config = dict(
    norm_place='pre',
    grad_clip=2.0,
    warmup_steps=567,
    schedule='wsd',
    doc_mask=True,
)
MLP neurons of a small language model. Each row is named by its layer, matrix (gate and up: input weights; down: output weights) and neuron, and shows model dimensions 416-511. Each number is 500 + 25 x the weight over its row's rms, rounded and kept within 0 to 999. Numbers have three digits each. A neuron's up and down rows have the sign that makes its largest values positive.
After each neuron's rows, "fires before" lists the tokens most often just after its 100 highest values on Wikipedia text that the model never trained on.

L7.gate1125:510507540522471509486489505482500516465524471498526501476491483518484499484509468503503538505512494535469516486512489523494514497480483499476476544477478514483521489490503482501524515481550477477492472480482499492529511477489507501525525518543502499515540497511508485490477489485435493455
L7.up1125:523512467486493488499506498490546475513500419487521513500531518495467535532467529450449503479514496486533535494499475506553532503518472502498503503484466488479518509486508489505490546523474515521508468487515516512479488524507509495494490505489537501501558504524528479498471480511469506546
L7.down1125:482489558504481491508448511503485548520504460510477492501505491516484515507491492519478504512527509523499458489500485480510502539487485543482494491553474525515503482473451554511519484563483498496526474530508524486477484483484453484519533520494488516519503524484465523494492470538455450485
fires before: " ", ","

L6.gate189:524541491503482535481520468471479520486515467461469496481504471525492505484451489518512524512554511498493524507499521501471493500528526544484500529522504545502503442487485513518499514480495521487518483484501504454541533477515503503487486430543486508485544494551490512504517499473472457534
L6.up189:520471510527475491544475476457478478430519538457462504484521538473489507504482483552491512528518525500472484502496519458470512450491477503468511521501453503498499499507532505517489551483499478526531476493499493488513527550483534543485489489502470522488498440490488521490504524482462480505
L6.down189:467513509516517523500444484537520476481471511508529488483514543527461530516506498483511513475517512480470514499507511546536518505531487470506522486487529539520518508483468474503543500518517523478517454479522484492446496522428564481488504475479506460516515477539455487545470511505531494503
fires before: " ", ",", "ed", ".", "ation"

L3.gate808:523496521516429529502524472496533496546511454534504535470539527510481496489526494485480501519484499504533513514506507509520491505489521513460551541511574475531482523537523487463509484477520544478538509484478511476519490496447489475498549489491509515526467464491485489495485499473496520464
L3.up808:485520521476478481495513523473506515455495476466468512483516526513457556518516509569513525515526498489486487505495483514485507511492495459537482478497463493468489476520505501522471513505481452528522533479478534532501495527447479565495514525471526481501487471518550513487485474499512493520
L3.down808:452463491498544486489515470498516534506462506490485504539514476508464520473491489516470525490489542467512515501480487528459508500456481456500492506469484517460460454492582474505476524514543493524475461497482465507538505495521514524493531492475464522512535508530476515536550513490496497558
fires before: " ", " Yes", " R", " C"

L7.gate363:475457462482472457460447486478492535496497497506534490499454483506490472501496533590468452550470520496469497485534520474474528467510456496503486463501477517493505497518495442558520484450486548507550516480504508499521487527439503474508476486522541508481441493472453512498472525495453451508
L7.up363:502499504548462497511448499511524487515462475532512521538451497478490519504546493532507467516472483488472473528520508479514549497519487528506508521509514489495478507467459519502492535476484474511512479525507478508509499525486502514476536493522503502514493531503493476470478508462519488485
L7.down363:522486499492486464472460471476519474545506510530507476492504504499512483469515482476496532480482511497502486450511499467482505478504508523515517472483521465499469476458506489528461497437448494529498492536492487495520495529512474473484475497502457517477508530481505493469503486573510504514
fires before: " to", " by", " in", " as", "S"

L3.gate369:453531520483478464461536519504475449474517531471459506527512466484514544524518495499501497525470561495538489498539529522466523494489463485471497447477496478482522479498560518498495501502527500488466473471465514503466506545511450497494516499498502531496504499488466530499525457525519510515
L3.up369:520462500490473469546548485466456490516508486506499512537512482512487448485508486499530488558510549526531468457483530483447478434494506522470506538538523477519496521452474493503471487461508539505464494512482538482489524521483479507470470533490498500507502470501512478460514540469508497498
L3.down369:437489533500504537469470494490487532496506532507555487526480501516451530490523482527455487492517463451491499490517523510469515495496470466502502517511529438478517482509483495521534537488510533539548495517500534489476501520515528557506499517535465486489487485466509505516510453537500509498
fires before: " |", " ("

L7.gate1296:498500521503487480489488511482485538490457496487489529519524464497499500507538466476485532509521467531501520497502490502482502498474494533524495494505491564500481503548519471501545465511456464525540507492472507503438516512526445513525526488518513508496535515480469555457495498493537455510
L7.up1296:524473500479469458475499537506503494521483462496490465497456558477503491530521472473506500465486522526501513478516496502546496514514468461498515481474500481540514502459522524456508525491482515489512487476488476499535477515479490488478554528524454495497521540471485465533536522511519529520
L7.down1296:524483539485522508505489515510538555508517501458548461514526550452489518505490486502508502492518493488505445510508553475499512509492518474494525510500458486481510473536484541517454470496507506499507489494459495475524487460467494512463499554512494489488475520459510499500485517509461500477
fires before: " of", " and", " to", " in", ":"

L7.gate21:506533554543503519475499483531540489498479486457474485508516469481453516517473534506502496468518520519499471510493517486482510520550475505511466501533519504514474479507536504497512506493528506535472488503472495467533472527528473512491473536516495486542527525480541521543499487522470539547
L7.up21:478464447522508494463483455487481540490490529487497475492498492518535477531512508511516493491495485500528514529477448511520522495527515478485442509485500527512452519499478468524533510512498496511527495484479510486510480509496541485488496514497479534508510523531443495473490506498533518505
L7.down21:549509491462503467477471514451550465463472497513523522502484523494508501505511517467480485515482515477555515503540545517482517525504472511493512522497469490557461483488490500494530519527549534496524490492502517510489483497521489500497512502528516512454473493467506504488485489487451550501
fires before: "\n", ",", ")", "s", " (", " is"

L7.gate1098:498501527463462479469519509522479491574470513459517470492482502502536485460490472514492449498517521490511492504453530459494465510495498493492514454520501525480523532498486494501537473502482515485530506502546510524498469476486544461525528507501476483497530528511496521514490493479519502499
L7.up1098:471508493495485484487494488521496494486506494506498477478511540480520514520529513519473500504510457488510507471519490506506511522524496485504502453492480522488519504481506470522485520468547486461498536488455531452492518526498531514543489496500464497501498530520497523506514514482529467486
L7.down1098:519557428494452509501477529495486447489447493496509519513495516538469504513482482502480541463486461500512563518469479481493482486517496466499462497518522470555484509507437515463528503526485530484499460495541529468485542511544472478473508476498490447544487504516528490510491493497507511475
fires before: " |", ","

L7.gate355:566518514494524520528490518522489483466463499481454505485493515526514526536488516482511509489499516529525462512491519497524507500480447524461473500502510534500523479500498485487511497493523519517519448511484506462481539484513507522442520472483465474500497500480528588543514520537482492514
L7.up355:494470511525429471500461471467516475515523444521496440491506463459466488478518507518481460502509466505518558521494491509509475524490468511494519489522523490505487497497468445493460493544502529521508481524474477471472470493527514514528519479473506518522512501522462520491479511518519512513
L7.down355:491503475467461507548526535504487537537503514517525506501483482536539493520489460501495527529470468471518492540460508507520498508472497502501492503488483483518488451511543501479482480471498530476487463518504534459466494496491462508481483530457499495535536512507491556485504479516463501537
fires before: " that", " \"", ",", " the"

L3.gate1243:506466539513547459465465522468456461471536496505504496458496531485525486499445519468543525529486503505495489492493481513478531484511462498518507522476528483523494511509490539505506491496489473498467507494500500485520518458504553488523473548527501521493463505471548529531548480474520521573
L3.up1243:484503535460510497492496485489518520523447499456464498541515523510528497500492570493530504512504517497485509511509503453530526474486541513473464474523533485510480483512537484481480505472525472502487572529500513525512483501507500467525457501527476501464505526484523506466523491479549464472
L3.down1243:491482557489483470479523513511480498514477490507496472512492521474489549508533503442472531534488494522521488514518499496495527521516487500541495503494496488503523556523477474469500486463453508495509488510475536507496539484515463471467492500475504468510532529515493485518468465496536499518
fires before: "ped", "s", " of", ",", " was", "."

L7.gate1216:510479528458473489523520490530523501517457483496534523492543536467472450529513509450486456476460525528532497524505535495485470473500502528472472526532543504503471482504513514510466490487489458542500482496478489516512482532480497502491518509522508527447467508505513474481476486464497487547
L7.up1216:516473512510521492492518496501508545480509532458482485516480500476511507515499462479523439520517539453548526468492501508538428493481497505482505480516491486546527447537508505461510477490487530502487546506532528514477500485483520498500473490472502505501516494461525487493512492448490495448
L7.down1216:502488505489517438479467478522474506503537498468457495555555562446528504513472461503539483535510475502547504534528537500505478487514475488484473534492521522453540467502528542545541498473498524537529492484528487536537473526513516479526502520475472508471486487509482554453508539498492528473
fires before: ")", ",", ".", " and", "s", "\n"